MLP neurons of a small language model. Each row is named by its layer, matrix (gate and up: input weights) and neuron, and shows model dimensions 64-159. Each number is 128 + 32 x the weight over its row's rms, rounded and kept within 0 to 255. Numbers have three digits each. A neuron's up and down rows have the sign that makes its largest values positive.
After each neuron's rows, "fires in" lists the words (lower case) most often at its 100 highest values on Wikipedia text that the model never trained on.

L6.gate440:184156133168105036111129083108148142086172109180142163085145132160086146152099097107171097131088148137186198199120160111126144172128171079158081165141152126133133184099114149140141101140135164159124141131114135164103139121182191118123103119179098131113158118126061096152111094068185146156
L6.up440:151114141189155144088138112122106081125103170126201064109086096058129203147171126177139101096085124100095168169140101126119145133166136137097083093141134123175168109171138142112076193101137128158142123072096116059184134082178132082167110153117138109174116120060110121153168125065172132125
fires in: "of", "in", "for", "during"

L3.gate360:158133155152073176136119082159127159153166146131137117136098177170089149100126094152155108068143095135118127105133119092120156154183147152159173093067137151117162093158113150150107157064104176104167105124098127135103120163162142132170170148081146114134098151097193117193134193099137146159
L3.up360:163108109150121161156094146125230096112079126074146155146173135122131154152091167126111085085152120096168170149174112159110114111159143142148187124165125113140165114097113129124134171132112117169100144108105105152107049122196090102101139130105114113187151103114121096205172137123161140064
fires in: "democratic", "secretary", "southern", "democrats", "basisperma"

L8.gate127:125165180116158117139160196126110095136161141118116099116112157132135057114102073123123136089124143127124113191116094135146095133098187165130126144130168089138172105081119118082131171096136122099103085145122128139089100100066114164164113129111074127064110158099165157218112112115181109170
L8.up127:130106104166134147151112170078135134148101107125136135117137088134106164096160155132160092116156094091164116146157123146100106134164140105115108085167118095172090137061143111072207097098110175139130145178148179095141167165135115118086092136178173062183143114100184109137047113117159127124
fires in: "to", "total", "town", "top"

L10.gate20:117186081164066186133157153185120137100108099117144131148109081108148088085105100161091132116136122105155130133070071128110139112050101060166133163118190108088127168135190135129137100195121239143119117147149104133141073148164146160132153155117166169147119137170179115110083114115165124205
L10.up20:110078220102123197119128149149113154153115127118101130093094120166109096047159066111119167136121129058183166093132099108182112138080151111117078168157136159126152172100158165119089055146114114113133154139147132093167145150112109141101119150119090126105151142120143132091144079135113102175
fires in: "some", "more", "any", "live", "home"

L7.gate374:110201147108114070122116132099138122128094102148114127146126097118084062171166063134147167176150145156133178107126056075073152117120141084140104128075167192132118137153053108100098127168149161074121084080130162134089104151143173103122108081084148017088146143124186130142104139107098134124
L7.up374:172204130092161070149104138102140107110137177140133106122164127126115109078115115144117155083155177172107112065137116177111105120129131082085137100092154105097121104194130115090124144123129139148110113141110099069127069140135159134181114121140133079113110156097184142206222126159183088110
fires in: "of", "soon", "money"

L6.gate221:106147117168122087163134118104109152078119116137118121165150131147125195165083139100191121156116100154143092162093100108081109158111119077145029153103196121181126126154079099147080156139101120086094164123100127133089146104180185142099112114123108132105147195097131149131084169109142144083
L6.up221:128110118087070093126167122085134123161131136157080108131187147108179114224123137115159161151099148184123156133132074129124122071125104067188131063130178138159121152158095090100062132135151149132143096179107171169137094143099131158070156152127159129119124154074146155049136150138143097041
fires in: "to", "of", "than"

L3.gate378:085128141172143192175071166147166110113226135182099129073187131137138188110092131106106134136155130162145128101131141112092117126071127116117056174131103123089136101113109134110131092141135170165114144139131133172106143130121144162160118112146160101196070125113171117101131102082178142112
L3.up378:093110119144153199195159101160113108135098121099128186091125145126047143134147068079149150111101125111151083128097145102076114087087124147125165186071126093157169091128111183065126148120195122166100087136136140146107095145145147089107178167090128134171164182144166134068140155069137095102
fires in: "to", "developed", "television", "ended"

L7.gate510:138142114142184069148095111143145085090150127170164165197147076175141191120136139152118144118161129142107085143128175135131152106135191097074110128181100127176152105129184095155152080122174136139194098114184129072088097080132135110095121093129106119096109069140101116089160080094164158115
L7.up510:127125149110152148109160127186159179129125124138122144137106150096146162105206136130114115109082194179143124067135105145174184134081148164100127132083068167182145153139107124113137166142123142117178144124107167123179119093165176147154111174142197138116072152113106120101123097140224152091
fires in: "of", "for", "during", "chief"

L2.gate465:186134157191064117127095134138077111186105191138145170148179105080159145132076144199106114121120151093190173125138113116150117066070149160192083091162125118158086142194137135134053072162152140151193137213144149088130160199096088144164166126112124071107094153112118114123182146172133105085
L2.up465:105162040168125083120187120182140191160116097114167119107127119107088161159139071121116144128161111087130135113131140089141101048118179186115123079097128132173137161163119107132092139160147169090135142212126105089158118150152079137193132128143084121151124117127131061157099135139102111112
fires in: "its", "their", "s"

L3.gate320:141101140140120137176169135108130103110133077154088123188140164122134063126120172111153145140160120125088131161202123174145124098112116131109150114059105090121142112145173175164129167077143106144085157156153112102081142097091140176140121155135137107096173099082102182059194205160166145117
L3.up320:156092126054160148173166147062083136156100109078142072212077111164139128068092111169121118102147147153118122196203107139138083128139109145138127099152133091125115107117176119115170120073166167101121112098094108157119170092165114144119143090170154135124125126112160179116153155114154160104
fires in: "to", "professional", "released", "ref", "professor", "before"

L10.gate2:160123077078117113183132111085121076155085090080134125133123137126172106124137128124154157109119100118088166116106147178138112124116158147123110109168149170134047125121126090083116084149173109126110093067121147158141100155100205174093122193109108113127099141111168170120171106116197196120
L10.up2:129078192094146100108109154109107120123097159154119162100131154142154126131105110131054157169163188163168150199200100131111079086113039101096094149147084126094088110144119091122140119129197165149094067109122131146113154158126135134114098116140162119129101114070099158112136194141140126113
fires in: "to", "brown"

L8.gate34:085126103144150143130122092134096139095104119094105166119169110042173092169143110150162109107108143136148086157139140113122129133132107142124175158134130141143140113164142118154116108156134097127180165190105134066209142212127132125165157171126106082204161167095146169127142159145102106121
L8.up34:092147061166091099110111123125113159148056122114077099078128114076138093166146124093125164156159089126110159106161086141151133114061095134167105040134128133071149134109149128129144114097144123124081114079137138121129156125124168168162144138173104143137151140070175159146213150159124140181
fires in: "released", "release", "increasing"

L5.gate213:132111112162121073122156126086113123108146181130126157135157154132174162098166155086094109145104179110178134091124131109103085160086157116125161169118119179188080111179124089173090123138104139069104205100104141091114072090171146095083121089144099116078106108131192152143167092137097090077
L5.up213:067125177095067117094139117099166113143159133116140182149157083124125114089119098145119135117105136115148167139111061112171135151158178165157120130071146127091115127139140043132133143119119140150107082103120085095080155150114112112101167127094183196119144084101097139183141106111104131083
fires in: "had", "their", "against", "about", "in", "s"

L7.gate507:159146156121162177082082069144116129129100108113120098117086101102145119209143118116143147134033090133194096111117149147141114113156110098104114124130105062183130146063156107111121093148157150108113136157150150079175134140099111091135093138140138110168173136142120170127090079085069086133
L7.up507:120155150133196143133136043143099103095088173086089140117069107138116151120156130123115133163141103126102100121142213155185073152099168089110093163116131156214131107119127111147130047105144141179107123107148124133111151105131109122076114081099130150122097126107143146131159119091150122067
fires in: "of", "in", "as", "awarded", "founded"

L7.gate468:142129109104090117158117198166100127151101205107133154158031084165146093126088124121109137107097122114139150150117183119185177155148154178087130122145155129080124138109155206118155144107136145145119165140131110143135144103174073123113062120139144085147118089159094140165100133090139128126
L7.up468:145120085112142161090067125196100084103179162095131185114147120119136105153134090127117129081155148126092135145077105089042134145072135121091076062104115175136136151104095157134122111133158137156075148156092122116140162119089148136107170102066115113128103120143092164115071087157130115111
fires in: "these", "many", "various", "other", "some"

L2.gate235:128114103049181122182168072101169107110073109061125112165120081133040138140124129190161165145099094127091126124089112135189117126097140098149076149146162110160050136121099130113087085102090118133104169102116134131135064172124154141118167136106108113162211145108142115171136182174114179087
L2.up235:126148100121142141129150087089168104118112135072119143131163076174053198183092082163064131146099109080142071108166133101157117124123133057154096130169187076171098127117116130046149077179148109133089160118127075137159172143165199127125132029136120121125134122139119154171185109173135076140
fires in: "has", "of", "had", "have", "to"

L10.gate408:211104078101154107102106084132094156074069099118097132127085136075109115110088096102090191092160088116164125155131068112086144157149159108093147152108153174134115121153179112102083084126106093125069120121159192145154184110140180155105103135147125139176128103129121083171148148143141161154
L10.up408:078129095161131172174105140166125079114118087116145145182128058136137102221113164150086140127100067117141116109127109141109195133137195153136104153134185102105151117107118139114147092147148220152083109131146191071186143150125156104128135090136129109126121178187167098098111128176137101093
fires in: "two", "several", "three", "most", "four"

L5.gate339:092132111148068127101144141146154152079098167120022154121131125116153103079075153100080085096127146121113121131124164108068143086124152127134124187094087095062202167148166116130100100134143139062155137173103148137138132156107127105126109126125149153134143096124144122137102143132143110198
L5.up339:166136138166124090163143126186086202110100142099135158191103146152158134084136126163103152204116151098086174133109083091146144093169180128150143070108131107080080098043132103123166144138123141124143133095166134143145119160052114170105154117110141144076116100129173114094141131144070136128
fires in: "before", "candidate", "although", "therefore"

L7.gate458:166109114105180078109115171166098123140142132172124144083126173130173128144105102091157169131112136103147132171098119102113134123110208121100090113140110113125065160079158152073107096146115115142105107197061167128133096056099092132168103093162162134165082109161087131180143134109209152165
L7.up458:101109107112169168112110113108102152116114114194102181188103140127106143095136160146107110088162102120130178135105152097106087115106176168033164142132088106170130093090153114097125136138130149126098192208162098090153146083099093168134161099137137084137158105168127095114140079134143188137
fires in: "after", "although", "if", "while", "at", "to"

L8.gate238:147163141144125080154134131132102136085135145127186160129109161135103138108109090124098157188100103202150141109106106098041116182077163101133051172117066159103153156161131169101115201131091159138144132097141130118104131140114165163163106177089123121119180159068144159135145099134116152081
L8.up238:168146147141150135128157136186195110161144166083135107069121102099104123093137152152164086186134129060143123121078084103118200135113044088137097112146124169130080175139130145083107138106150080088113090096112105114157115147160113143136103160103125122099137128139069132077146142123109090168
fires in: "s", "to", "a", "his"

L5.gate431:124149102130068184167187192060129131200126132155133129183157117081136078153155123114152127129135157110149121102132167077124124136176150135100076153125108112139147144108105144127181080166199137138093116172172131131127087151127133141056044157137110192132156141093103148189216183096135110095
L5.up431:118168120085187135159094138118157119124159195141159186102138181143084107118073116130197148080160115172152100135066112094180190152131108104114132148115119109122150138087125095113099113121119144130114194078123198101160078140173154157117117100103136104092121152119130163147154097099134150095
fires in: "played", "served", "worked", "playing"

L7.gate487:120106149116086092161144087135136129117125141137179153143131144112114163150053149138108094110143137165131169126182086090092082094127169145052144161127125122187124136068134176157101086134155123141124127192103103155123160157143127205190120141145155153098115106117150134103111141098120150114
L7.up487:189123135140083111149068108132160166154121147118116119098188171132111140189163154147108130155146156140102136093125130090179123146103110058143099102094111151169085132107196122067098155205157135111160105101132139140108180091137123086184139130157128159163111097131143133102117081133147150078
fires in: "and", "of", "in", "for", "at"

L6.gate100:157137104165070097158070192152131164139124203097189131151132153127186078135102080104172085106076056138152155154134166103116156089095155113146118066169086131112102173119116109091081136166130086105172130117173154106115148183079140131096124111153140133118145142120169167108176118123103082128
L6.up100:112158138141202130164157198162114112127105117131115103165112140081153100071094126149180136112121099090128109114131112150147184159162163055156121103149127116152103167153114071140156058179094100104193124120135166112153139205106104141101101154169122173102125165112156167190141159155070114063
fires in: "and", "to"

L3.gate45:126107165164038119119146160175110119089080095145061164138100120146116101116124146129136179144150108110145181076100127124180156081149155106135145091046129145128152133100152150127071169102115169156117085143118173138107179138131132179125106116108157122145113188113128127190223137131110138132
L3.up45:155087130165190085088172114160139149141187103113090150119188146177114092096140088183122120105176077113135118187089066128169071080099122088106121090138066114150174112136152113086079177091159087128111169149143132149091119148147136134108106126134177063176155081098119136150138110164143147132
fires in: "democratic", "a", "association", "previously", "democrats"

L7.gate180:199136121186181157168149119070128091111123149107143143170102144137111125090150079139105087173112148101126164112131125109092149138070112116134071091143073205167107145129136143042112148138125121065137157096130087120158150147141149129130140079122123165075111149150204172196082122099120103151
L7.up180:135131211184122053079140161149157134179151102097119118127156089126089128191099117097151111093139156136097159127137154195120110133111147103104150131087139154148103092078124137141088123168133114093139133099037147128104103085144117135141134130152120073108107083086076129172133138176144185133
fires in: "of", "politician", "member", "museum"

L5.gate178:135170097160122123171181145182122088147124136116094156123116119087136177102135107115102175111109150179108096109096139143132140148134134043142139120049091115201170111114178151128167128157097170146127100083112159104130138133137126153127125108127170198074167130125152137154145127147124131109
L5.up178:075113127076113146137132120104123154127109186099161162134109085104087183194115147122125049031086156156084148188124143115110141115111142086112173110110140141102070082124095129152157131172146166159139137150096204088188096135202195104126148106102114130122187118143117195056170103149092118103
fires in: "the", "of"

L5.gate456:110135148151081108099181128092121163122085147141203160136117117116143115096150107118137127147149156110147131161098149123050159111166138062172070120139130166084095153140080107137110168117161131184069144192149107119144122151130181099113165126141131117150116096145117123125169181200123166103
L5.up456:064130140132074136198114136098116163092114177173115130124145110123115159103140116183119127103167207133152181187083104136147159115119113104081090149110183179174106107142124118122120166087137133090059077117131157097130157127107105146149151170124117129094125159151137159118141122097114167096
fires in: "its", "their", "s", "his", "also"

L2.gate63:167073128145114045163145159134127177098157091086104140125152155106247135217155118108099112095105104146147143151128094151140141120123136107139104119096073130121118173125115137090138097150158124107149143109132142107138098089087142159168127147098150156114114203122167174172215172090079176097
L2.up63:032103125066143135108152190127134176198064113089143137104079150139154160152165118090126160166104165133059246190155136105057124134134165126132196121173180183151200082124136108127143090173118126117176096128128135052121096198095104159129101177183090132096121147111153127126127136140142103107
fires in: "director", "directed", "to", "street", "story", "directly"

L3.gate356:128140180087104116172093072151166055134105157129137106124167101169163157180138066162088134077133132121154134138146068119133093114169165129123095122157126131062164157080092139109128069170134143138168085115155147197166137135118150125162109179073146119164080111077109124088103141052101093110
L3.up356:132122162106137109144112185115201110169133112109137109114104151125112114160115118151106075087145089113130143085166099128150150115146134115128140082118140147134119092174158152126087089124144115138106145185110128107133108115170160120184149149146124158147077213130175137112197126116168032126
fires in: "the"

L5.gate107:137129116112135142131131153121105110114159145131131097187119165131214141102039131102112127156149105193166101118113145194151126166114075157171162161143133190163143108140150096119180128106170137147138147111114104132113162044133157093121155165129138116110143082122158156145120143163162137147
L5.up107:087148091094120141093129125104189153106140118089064108101122131156164202157104085100134173111160176186120108134109161159097169160107123131037116188158133123156201139148089079107093073146125108145104146154132085110092112143104098130129071127114198130162116148125091135148157043131143146092
fires in: "after", "by", "during", "for", "to"

L6.gate275:142097153141109124157088099123138117099153188097120115181083092130181134130094130116127102104103122132197111128057097119134069143086113006169127142071160169117174150144081163131196105124116165101101112081139136161130133159168140125139124101125118179104112134124154117113104107093110146188
L6.up275:120148131098100154127129022129144094152082116121142104100116092209100100143165155146118089103161123091169123178116118110107168131080149170130036119101165157131092160130156159079116124095144100089116109166161099169110162146118141105154159132129031140130116134123139177191098167085125235136
fires in: "many", "any", "more", "some", "all", "first"

L3.gate361:076094153106095099146101125099105103196148139160141125182149100155093130157112077175093142104135144149079106141133068145153141086138197118122103107120192102151097203163126164119055134149138145091128129160152133136117119115091094176153090133105127182145124205178126188117169193084074152166
L3.up361:152153164094156153135167171109143123178099115161160106091130084180161166124164142128152136096103130155155101138161188076109077159100158148182146146115101168080114119114090160122032153113059132178113150175133141122136140128125140097120070132163169175153017143099161158100125117121099154150
fires in: "the", "it", "this"

L5.gate254:144167098152075109131118105155082110130099144164109109113075150068157118138166119099202128152096161127123137113091086126114118152136158121120112114100153135162213116093135133136162159124070096127108170098120092161191119094095144089197152125124086106176152059159169063201145107122163088199
L5.up254:150071133118177114158165109117125054154135116123119205107123121125103158126115087123107162122125165048107157158135146115092136109204181103170128091140089156083177159132152092127164121144149155118086086200080100112116142143145161126100129123073109054149166118148165076123098166159111094065
fires in: "team", "council", "teams"

L10.gate134:077110070143125082143137127141098081176179128104156145109175103169105177124120059210111111132133149117085118138122145109124195142139135091135057126136120124111111113159147104080143138097086202199126069179092092187097120146148127176142137128071151133168127132117121198143147119086116126180
L10.up134:135154172114141122085119139112124134066122119125188155123128085131146183070116110134144117182157104133144122110121145112132174099166163081174105116113072218132110172158174173081098106124122140122111170123080080089064128131137140136128138143078159118132123100139180153125144070129123130107
fires in: "she", "who", "he", "his"

L2.gate134:149127083128173149186097168159119116101117179140197066131135126103171132177190092133111122146144081187129132134150101096117115130088092144093107087180101147166153069172156188155115139077081105173167110086138154148108100162152138132132136149079106159145094160127128105138134156060113137116
L2.up134:087191126146131097132103155166098104126176091119172110110111170198146140159100095115067097135116125125144123122146074076115141115160144151141135120169148095132139082162128165189163090102119156145114124116128126156090156088135159119107110128041140110130132120170119144156169176119138090087
fires in: "the", "to", "his", "a"

L9.gate3:171106075095112163108154087119135121109121086133105135156080152142150176177133146119144144081112119109163094156082125119113145129127181139149209103124177132178123126107152146079112137143131150082136115111170122133078145130149088137162153135091161117178120147111141119124068183130151155121
L9.up3:158128151146119122147119188125138107165067160148110146094155104172156131113115111187076141133147116180172105109094101144137091164147131128149156138113138128070075162186082177174203099134140147085135117137152095196151138128095154141109174179119137112151034160058105129161097153123119120075
fires in: "from", "during", "of", "late", "to"

L9.gate41:075110103124074186150154119083073175079136122147085154108083117135129085161171088158191089083088093103118133108156177125150125157146103145070166103113140059162099096107148105160160100085070100157105153132116066159138159117125180098189164153125123107144106131088168124125180172062223167149
L9.up41:120161077107175144177110123087137121129147066156121109143126140097108131117099151126145110065123138086130120084144091108122135068090116099164071162118145132109142058185130084136112104191107110153123121156203170206117153131094188121109144173075157152119118131111144181062189125156135117189
fires in: "be", "before", "began", "being"

L8.gate222:150111101172107147091127074075087144159132066121083117140105079135158144107115113185209122117110066088168135113085180154156064121096117120145189137137134105174117120143173107105155113162121131109148162129091179094063047144115122124132162125093097145078184152182131122136162143045186126157
L8.up222:123193139123143170158111124160138147161099161151172125139159171140151128181163104144220091129161122162136042098150108119080147139149102127103152144093162151118102187160103122161097015152067056080120126093156097112096071119187142087119107186130171082105139129116130192086168147144162095160
fires in: "be", "been", "being", "also", "often", "sometimes"

L9.gate320:148102148172094072140147158119152093108085143116113114155117174104092182139028160186144114157078083117100138058163145095144074088141165107151146125106093081208144119179131050157189122126196128134139194151074126161140164140155138158117108061154187122142154121120135120150119144158117116123
L9.up320:129134124150143158125085123121141161109120175122158101162128177116118170089101141144153145114106117122062109033142132060095080099175113061138157093108060171132139115165094133159139176148185098147108104159139115150122111141091132142159080149142150130141103151133150075087207154085126106102
fires in: "for", "formation", "former", "at"

L5.gate367:180092108125117153163128161130124099160134170167139136164108114075123142066200113123126087166124121111137131062109188134083142104151110067119098149103128174112138096132117133104104158138122110099175136150152103126102103052155120121128073146156150192140108127106149157121069124165062085116
L5.up367:111114129061114168183142171105153133088155132136129098158144082094123097110133118119109089188159100143154063117124122160053166120076101143099101090061137193169142071091178127134123137109148171103145116132184171068154114109129160099088124178104141146109136159200187094059136135126099109073
fires in: "the", "because"

L10.gate34:130132117133118156142090152080162053104143181132174121109101117140119148121088119132174098165107167120148069125045116117113164120125189123112063131131094138152128148158151090127088123136158104171148140107146158131204141164120171116134170154144134051143138131089070121116173159102115118053
L10.up34:161127149148131109149101078122110158148149179159028115147153114117131184173131160083111133138140137135093170139151084068125139124120151097102105112158161140156075161161178100128115133103124121089123099085123155163070107159117138103231102138147151152066159159106137170135150116108142107065
fires in: "into", "to", "in", "of", "would"

L6.gate378:159125114204139172188147119147160164125133143111145184117158110167140120128146156062168192105121152139109115117150115094135138176123137126095059178164138119136132151098142143092099106119088104151131078115099210164125098120140109061181135117144139155157131062112077098090122144123046055070
L6.up378:181111158104097122109142081132217141092133164108139146116121225135114113137110139104144152115131135114054126127148103088161139183125115109097154147131118152151177120164047149092111161151153092144120117124135148159106134121082111116199141128134117115152069119186124110149082127088088234121
fires in: "winning", "won", "would", "total", "win"

L5.gate261:130114133165188097136145136112118143148077185119124141130146140135086137117126090104135229164142134118178109144084102036130136173079122071081149154071085162114114146098111124087163134137112130146148072105158111069131115091149117166111116146114121119184054165111173159106176156090095077094
L5.up261:105162133114152143103088137149110131150197107127112150164091131185099094096146126113198143138115083189147125187131135138137125067141169085156118060142127101148103114115144047088127147105153163115151125142133208082176132113110090152114142097131139080142123151111125058077108131194143202069
fires in: "same", "name", "three", "0", "four", "system"

L3.gate127:089150142173126109085142147111168143156109110170090112136115125094138141136160120142086110095130135070080129066134073131175097147092117136118136143126116128120142111097127163152082076145066162072082098136116147089112111067114150138112097139096131133150124175093125097169134130212101134143
L3.up127:126115085196137157066107166156124085090119135144150058137127130082043091097099155164120178125131148155110091100155109179123148108125140139137144129135099132100108083129116170133136152116127199143171167101133137146126165091193141069108141170142132078057158148086132124190143078132190061044
fires in: "of", "institute", "secretary", "development", "director", "department"

L5.gate116:196120109150141105125127088136123066137210134089155137155150121129082145128201097177156104076128094079121129133131153121138125156148133085135133136112077088139145134107189133141120194168170150180160138138100134101096100156085133104135114112106148155140143133151109122111111107100085096183
L5.up116:158040130120154118121126083140154137120093146124101067139136087143096134115123066107127193124095111089149069095130169176132093105129135119154175125137146144128076164102168155146128148142193118157139111123131150065167099101126127136108103144099108113110053110185160104175070093163103092107
fires in: "award", "awards", "as", "awarded", "became"

L10.gate104:122122128133120098140145085125119141109115131093106168151074076139173129154127063129107116163130111148110083123133128109089154145120144062098113137131114151104125131083005107115136154138147121130144132162166113173170103155124142120126172162161112145116129135099084127108145103140109199103
L10.up104:183088137138146076156130136094126123115112141091121152140128083133119192099125070117113166212131137146108142186119087039122126080167164154090187147190147125150152073109095121115107176143120146156142125137099107126187089137134111101150160121143165123167134157093085124112098105111135103128
fires in: "october", "active", "directed", "actress", "actor", "director"

L8.gate217:156195141180172073136147156145116122202063139131089126118139143109089128160139099125159147135150143104142119121097112038107152154065104110117115173153113160137171154107098152107101124118083155097172132152166099112159153089138159058108158160158121172128123074111136211154096113137153136218
L8.up217:116128121152103113104175137156065124114159158121108137106118139159162150134144088108104175052154133088118147163073113122101092142111146104069181121117105203108161124159067178149125141137099142082109160133187131159099143107119117119167082142028083159121162127123147201100114088061144121143
fires in: "any", "more", "most", "some", "many", "not"

L5.gate503:082111076083082101110069084110178072066140137077132159188128125141135048087092066129179135128112142094160108139126132121075119121111125087136082121169122079069110110140160135112087129110137148126073125155134160154092136097158210103128154152078107171154138122065186121101194150104115140139
L5.up503:118151104107058170099156090151088074139100069157146163100067119160151130109144148099108123128182073041141144137111177141126128152097096083142085153104130148140164161188100140092145124120189118096083153108170142141160117101161132132142114134065104194132146105127119125116143094139184090106
fires in: "first", "second", "previously"

L2.gate268:096163090104110104098105136114123113130070184110144122161071051196134131155123084193167154150127126179085119119116117121134117150086145164158075020153144128138121089159131130112087137054119157209107132095133110158146138195123133152171099149175219146127166097166143138086158122113095129059
L2.up268:109115174199129116070140205091092132118152135077136160109148162134133132126116150130124160161091105146153181080121130141118109118086146103162151169088111198139109126150111129087112100137158151211177134129083101130109120133143107113160098167195129144127178113091148148210134119123136123079
fires in: "several", "six", "mixed", "ix5", "mix", "sexual"

L6.gate485:128134155059121128115160111083152109107185111129114171146123109138139099067107139154104140167099169108142141119128101144074158206120077136132110137136199151130066094135171156120137112153133080103140089158107128110089101153185111114145152217119137138141134116178164153129176096165174103127
L6.up485:145141110141179105142104158155131125137143109089117124148075092097113139155081123084119084164156120159100155107103056104101152167082104194166118152140122136127130085104077155115088171174121097126159126131121114101156164127053130162118084115180113105165115120094113163149122137175089172133
fires in: "of", "economic", "both", "among"

L8.gate3:146143089115163091193086125156107114152091176114133103182133130179173125126151137118110093152171134088125119127099142159101114123103154174115075134097138150105108170155146185077118127104146139147117115171133172074117120206107150111112127117098140141144149133143158142154174162129195140090
L8.up3:126095100166108089111084090155102129103178153176107111115093103155190132183179084179123174124113107121090067102105106114096109137115099110133129108042139115155108131131191121142106117160134115087122043186155153074224173168154186213154156117130116194126163122105101126150161148111165159096
fires in: "to", "its", "and"

L3.gate98:052110110130105139095145154171168082121160092156147123158112098085081140118107048159087164110099148131154121149086075160135102167102145180099112117176154061138085160120146118162150147165154124135097129106092134148107159114138110111080112152131101098114170127092114112135165155118130150100
L3.up98:122173168128131126106100135075124130159168110152148137167122067144081101078101105103204109120158133133105083142170113134139162103172129159149119137132144145120115145103134116117091156107119132092115133133123114093179145137116145181115171161113098058147144119119122131138144128131125150094
fires in: "between", "opening", "both"

L3.gate287:072131095113160134131138126085151106159155169078113117183151137117098105169088134117161131066091125135117171086116099103148091130149160139087154117115065164129152093141113186076155094073194100081114115083150109088074159135154134124139100164129118120167103124112149101212102142089157140129
L3.up287:078071081119111137116106046110107103113107126137137132134173097132128140124091191141104104129106089121204144180108077097192097088124143110097097157128140095126049065193145165145153085132157168115115117121149067097066129149107107157154090065187179151097108135115103093150157164092095147100
fires in: "to", "life", "language", "if"

L6.gate304:139125101143179162100099064180156134150144130094116113166057086101126082082145097152164161125106144118141146072096128094188079093124132122104097104187165133084123069140162100116086101114106118164112095128133166123148071103111196091089051100166098096153103151138168117149094132120089131194
L6.up304:156094120119180163125107124157213109122174119115131138177108097141137113144088105104114116151180075133115093093188114064167160157118064089121051150056158109142174142127129180148162065072138102106077116169152134081175117065103105147135099155061132087151120190170153078110123114092119084193
fires in: "several", "democratic", "three", "four", "representatives"

L10.gate478:143127128124144148123117115093150137118152139148114137165093094178160166200116093126136145128134054172120137191127178084121142184120132074081155174171152140157138164012154085144160074115186090141082102157092058151105118157102091058155172193126126111149184124142129111174119089125146151159
L10.up478:178149132177141167138076098083122181122141209118100160063149159136124178176124107113107126132166120125123122098120142107132118102147131116091087118130206115140066109133066058167151158122108127123101096130119134081135120084097134045102143155161139084155152095140110147132158189088125176083
fires in: "in", "within", "to", "by", "of", "across"

L8.gate447:160137120186083077107134162132165153145129147164104129130081109159170081111135132060148117113099117088060142106103207059114098139142145140144175107123128129128146134086125121144091091079172138112136127178092148180188070135127186071159136162148174136185184113076099122193190153081187072141
L8.up447:162114132117130089139139114212062144144087101089160186093079147171133150155104107145108159157154114167123117149081129113150101116107080090139190147074161128156114103117097140143155165129129130140161116171088144107111114139190157094088156178091102115108179134056124149127142179107082079075
fires in: "before", "first", "february", "therefore", "fw", "for"

L5.gate10:182138149093113149105120113113109166163135127140098106128088064095172094109126125154093090114181150076188112142117134137103122092160050097146097176117132103084126137144127146154068154133179167100121160177098145168186030115109112135143129122047131127120141108044200134160164146101130113102
L5.up10:110141133160131161053093115112139126119179123111126160090194151120108123132174123143142126195118100167139061105083116172125188187108124152146117095126133159148167116133127159092134100069116143154030144066139130125073122102094056160143116102189170105131112125082121086164126129157091129130
fires in: "released", "release", "anti"